{
  "head_dim": 64,
  "d_mlp": 2048,
  "activation": "gelu",
  "positions": "alibi",
  "init": "normal",
  "init_std_down": 0.00556,
  "optimizer": "adamw",
  "lr_mult_o": 0.997,
  "beta1": 0.9,
  "lr_head": 0.0111,
  "grad_clip": 1.0,
  "warmup_steps": 294,
  "final_lr_fraction": 0.0,
  "doc_mask": false,
  "steps": 8573
}
MLP neurons of a small language model. Each row is named by its layer, matrix (up: input weights) and neuron, and shows model dimensions 170-340. Each number is 500 + 25 x the weight over its row's rms, rounded and kept within 0 to 999. Numbers have three digits each.
A block is one neuron, or neurons of one layer that tend to fire together. After each block is what it responds to, as a language model described it from the Wikipedia text at the highest values.

L2.up281:462485506496487473498508497486525487480526508526486502500484476550492503482499480553507533508476469506526481552497491511511485479498492503500476513498526470523571492545470476506492494507513498547494525515457515510484465452479506519544470518504516484483467520465492508477515492516518484495525551466512484481513480499516498495510475495583514480507541521487496481482549535495475479496470476522508471476520524475508496549424519510509532527523491516498521491495478494494512457501472508547510477507506539520517550509506
L2.up417:521485497460497538490509502482516505522479485473500517493501505523437483533489486520499509529483534481505504473495515490499513496486490490518512459540461445482516501549540505500502486573552474507467534501494520507521497511544481470526471523488495467523507490443520484496515522510474522460471481461522482517455488487548496497517475445525477532471522488510457512490499503505531509542514457513485503510471488501513466505499521503535482524554476495477494518493483520469521469476466475465499459497458491477523404517524
L2.up818:501473529465543506506496518501533492477456497486512513477487527521549459526495511553472515431523542456556499473514515470498510524460538512544449457520461534505535508531483481543547514511504455512498508477475451523509458505429504488504510540510493511533539453488505472509508498486446464468517501522518495485507463538508481512535581432506484459511542504514471488482517500488476507494506554486507499497512508505512473479492504512505523490510492487528486524502471489519455467512461470480497493498472496519566530521514
L2.up1076:489469504495488512517471564470514492505467462485488519532474440501485500493487526457517481503479516451520518493491476500472506460501552496482466537521486506494465489497496528503520474517506511571443459501463494489501524488490495518507482497441466506466487459482516492505522500539484508496542501492515480534510537535444494461507478491531524502497521512540483486490508499483484532536508529500482514498464466511505518535511478513496509501488485459529478433503457474533531452503505480474519482521543531522455489504518
L2.up1550:520489530503446498518503549507506502462512513531542499515505492494510535479506484534502519550472501528490456541513486501515530520508479534481536495472511475518514495534484480530504496481505476448541497524525476527472466501532489531524511512490532521497500506533437519470515466492488505513492473456565511515493488559509492413532492495480477468494534475532490529471507511524488545497503536510485496496495464506489487504511499461536465521490534478516491523488524467487477463497503512485496518509481474510517533483492
L2.up1650:519520488536469507524509519521502552479427455532474511488506475486481528515491518497465535527485509494483464508489539510482504507559482512460502529584483520507496498497486534483470490449546503508468486497528488455490509507511480487503484480466478472482474499524522474508520483506506536469500508470493537497488499492499541465495486465509494454464530458510468464509522499479516485537484509513523468460443475478485491511494501542520555489502494448507484483495511518510466469516537547497522414515436495560521478494521
L2.up1831:501492484470487517489477503501495519472476496500504513520492524486467542518506493504507487485489531491491504530533505459492526502478543532478433484523474468553526497540541439487505526525469473453498533467512474488468498484514516523492478510442487495455485505497492477517500461503480497517505506502516514497469508523538464518492457495515465548499478492488486467470484488530478498488496499489472460517494506478506513495475501495526528495491489493507469484492506487439533488507485522485537495496504483486554472488529
L2.up1946:506556483527493501514507536535525518503501463509487440489548519489480500528514483502517528498516492501523515487505493500511532459476525528490500508450512475442496484519531515501490501480505484498510516482501514552521495425498498525505443483507493518511499490452476514544504471502458502463480495442526547507504495464502493499517484536476503478519557502501518472505511503517483477499503547499531477524489480551515475471505477483502492475500490491526503521500479502505524501514511455529447521494468508488483535482541
Word-final subword completions

L4.up970:532486488513483507495509504473484489469505543526488485515531482527485496506505504518496511516489508526461472514477514469478469474495508519479513478460507506520522526499482499477521473517476499488487510581511483467496508464504562537510516557517519537489515454496526468478574547518532540497501488513503520505498501523474479472474485470524491540512517467499454527515478539524494518485521535484490493544495515449466477453459504491420517548527539534539478533508501485493450468491502464491436552518504485507472488531529
L4.up1389:490476498464531516517517530476532501540524504518501514496519497464493475524533480516483517468501530491464499517490528490497490515529527491532502514476493514525478503510449508514497462486491493459494466505500456512498486484490505505550507523520499545473508508505553499488528488522552500501468532482521482525475516540491527531507499544492472526505520484503500521524508488499492489500478536491503485502499497518478471538497449481455506507555484490524470517487489495481521512489527485542482506496473478502524482491466
Word-final subword pieces

L2.up214:528500486469493480471531547497489512507489502489532505493541521537486497506513505473509551501484497519490526502501510510507458509513476512521500485462471468501502502564497511519501517513534487498446495502523524502516484477506462513491533500518523507516495555496487471479509468479513543513466482495524496520504469488513508513503512464501504517453514505510493516502507499517569542502521501492477448484505459503491484482480518461497481480548519485501472471461489482488487477484475518546484519501475506529555462507496
L2.up401:535481534479488500502500519495492500457465516579507545535536470491514562498511451488506504455477474489456495483469483506478502516489478537509504476491486462501486504568524537492494497461473487481509482518553516480535520502533469501521532503479507526499494491510516501477486463511507491509502511465524505517523455498511509493514503441494526520481469510482500484469487546518516487531471463503484539503523485462481458463449444499473493514500475483499493511482477480507513487489468463520499508528497541500493449475490
L2.up654:534518533459504485471572506500476515535485506520521474501531495493474475498510512493491509544526482470517493471479510515524489530506483496508533497512464487466496539535525473486484497475491482567454512536505515483491539470527489514516474497480479499517494472446461544545518464521480494464507474512550558489464511504506492528477491474498524500452517505447482539508512488512506524504531487504494505466472516447461490498477482507526522468529486468484499468451487528459515461451445505500528483493520506528512449526516
L2.up696:522517494507489520488540490494485489516470467509478558464500509553549518524486465478456556519511501462509518489469507497490482522457498524489481477448494475499499496491478530516488534526492465531491526508533485508451469517514477510460515469532481482502487541505465491514521507520485531491496490481502507523492469484484526517490467493499508497472523472476527501496520465464517485554460496510471507541449494484507466501465493527527478540509517523502467499477476466476505543523455511523481487476458479482544415496488
L2.up838:507499502473497499547555555513510498489485471528542529502559503514486534504533488495465518523469487534532505497480509525484506513458513514547477464516491471465520477589504557527507497488481496477456486496536490505530516465538512485462556453485510499494492546520554488508487487506503477492519491457530496513493483478506523474494484471508526504479517478472494528511512552521520536532517473486470465494522478492461429518465491496488476548525524507511489498436499489446480484506478489518504504510492479517525505506497
L2.up1301:489496479495481495485495540487517495504441508560501477491467544544540524475511522516500476536517519451537472532520522533490522468495514505505522478498475532464489483493443534465463525525526498497513464458549494532479515542525491511502522482460500458563484498492484442545557474512527491549488507501523504496562476484485476483479505497498496525473476493492517506512509509496486534503508456504474516486537474495527477463460499527490490499512541481495494490503538522483515504536445477483487501510486499502516515501507
L2.up1445:541488491516481499531523532501508508514491471519520535457530490539501502512510507506493565519476496520499504487472525521496502480502530539480466471501500478509492485591529520473503537500494484494468499502519516474497499514503513521509500501529501453504486560506519448505519484519497491487507487478483498540533451483472514487508492471523511557483527484510475498491500489520544525511520480499522492512452483534512465497468501499516475515478515502506442503465510495486487451459522546503505486533481495509510419511529
L2.up1996:520473522522495546496525487489495500511500487495522484474472509519509542504542529502488490513504531496486510505481473547520514569501543494512517477473458524452488523553540504491526470474514500511501443498516501510489522506497480530501536497491487430480504477496506506462572513512546520520539507463490541498490476514514544495526495465462531502477531559510476466517485492510490488460489506529485499460497513463466446483466462545524515550521504509483489459464479526484512538504460496495515487524502531474541506480524
Head noun closing phrases

L6.up402:460491492492516474521512485521482473542486516475475497477517470530506491472526489528475531491475497488520492476510524504488559491500478517470473534510501420522491481476485543516529531535527475521495484523551507486515504498515514453479474558522541534501494486530521462502509527497498503505509462514499494529493504446521486504495510483505524494480510521513460477473467524498476511506512504502470475492521539455480480513501497535474491462491503502529517517444531521486510486475473529523540480476507513518506541482472
L6.up480:496492524484517475532517548520471510507512472487498507463497467543523484524523509515511475502484496441473466511477530548496478515525509465567479472507504512527479483499533515493515519493508513475473528514543501478466528560480504542491452532475507482520506486518523492492492489512487560513509520489537530533538476442485506483463489440514482500469491470478540511474499497494491485481499493486551516496505534512473469502483507506520520486475471520499494513461442502511519470502476506497530499537522507539495497506463
L6.up647:470524514513505487499469482523484497471508457497515501483522493501494486514534468506523542530482500464530507495539523512470535549519461508444520508487477513534493499510481481469501516499506461467499465510527528501559455496501489476435519496496539487525527454534494467486509536476522513498494497495503487492482551505516481481498506474538531512451528469492492506487519551482512519552535500483489465523468513456521472487497503464526493510520538488513544502460498458473516528485476502497591512537487464529487493492512
L6.up1678:475473507477483505515483521517494543503504467498511480553561454501496497498556489503488532474499483496530516505558509511455491448481525510511467540500499496517485485499511507529501521498485522485502498479513504528519502519491529453446495497518520506529481497474512434457484473472527505498493477529537491475541503441538469467484500461532551482477482447526486526475510514506509457521478523503486497524508530501507485449489477486513532488503486437516499564521495519439474513495485491498505505507480487490523523506514
Noun phrase endings

L6.up128:465436487504511458498465508453445496486513523484518501532517495490476477506542456520480512554493519454520512490532483506512493470505471502514472517529492547448498521469556442451479516502466514495494503464520514498509443503485469428491435525488522523529520458520553504539518450497536533499507511500548500484505511506517531513470464507490490484492501499494509526520481505502444514506440485490470520514490473479475517521495466497503484521566504485502532435483511518494507507508514467493502513538529503524488514502516
L6.up992:466476476519483502510488552476476516484532489521488494473513499518481491509488470530522493482479483525492468501451527533469520456492499495504471474516495551450550506482491508482540480462464526545446482470497479503466477517518494540497462512588482483539544492490507520503501518551509545513506486510489500477483480499473487518458544510507488492516480509567490533522492537518439550541460506509508466538495519522465492487490493515501492550488464499473462500488484513514452510497491547523492501451507497505513503521514
L6.up1858:545510492511530510493517567444562552511535496515494473526506509483479466497464524493504531506484514446506487470497501512498488468505514482499494532518490494463559525521497520495510526464501507567449489497534504531529474503500434514522466523517455494505514524528511474504507507531470503531511527476503478534470463472516474506492533470501491490509492524501539528543489515544531503513481492512494478532485520512459492493504529486484465549488514469499488484449472505469529468530509511457487498441471492535517517486502
L6.up1911:501516456468514493511498544489516521477508520570557486479524513510488509558520541515512506463488480492491482472464496551511506479495490443516498500522447505450495460561483522490491495481510470514444455454474490483468451521484481525499464512537485469494480497533510459522508520520486468477478480494546480467489501506513513495479508492548471506496507544481523516475524527516458498543497490531479481506459494464522454524489467514476490504513518514506496520494476502531449502539476498468528518515546495455565500519462
Proper-name ending pieces

L4.up1435:512505526489532477529484515439526488482526507509489537484498554487489496480534498498448493524426474517534521477504485507543457562502498519529501496513472532495552493524485534508457510523502490533489491480521478466491472494510515463538535488515525499511493555491516509488539508504491499517482511485567486512508484539531482506510485478495495506506520496546530481514496498507514450512493522514498550478490510501481444533499490511486524522516516506478485515520487536508511504508446471517537521537480503513535523502546
L4.up2047:513474508493509463468465486479518470495494529497515488506530489518441487514513466547482535475527440509511541501468524541496500552519508491464497548460461506534495509534520480436461531479510508468478464476534530508521478485495548460538485517491511469507465522513505508477559492497452494535488491477510514454577508525485510542495465502518535520507476513481481510535486502500480502488532548509492503485478548465475495530508475486508490481484495522559507503426498480489480513523471514477524517502480504507530534493507
Word-completing academic discipline names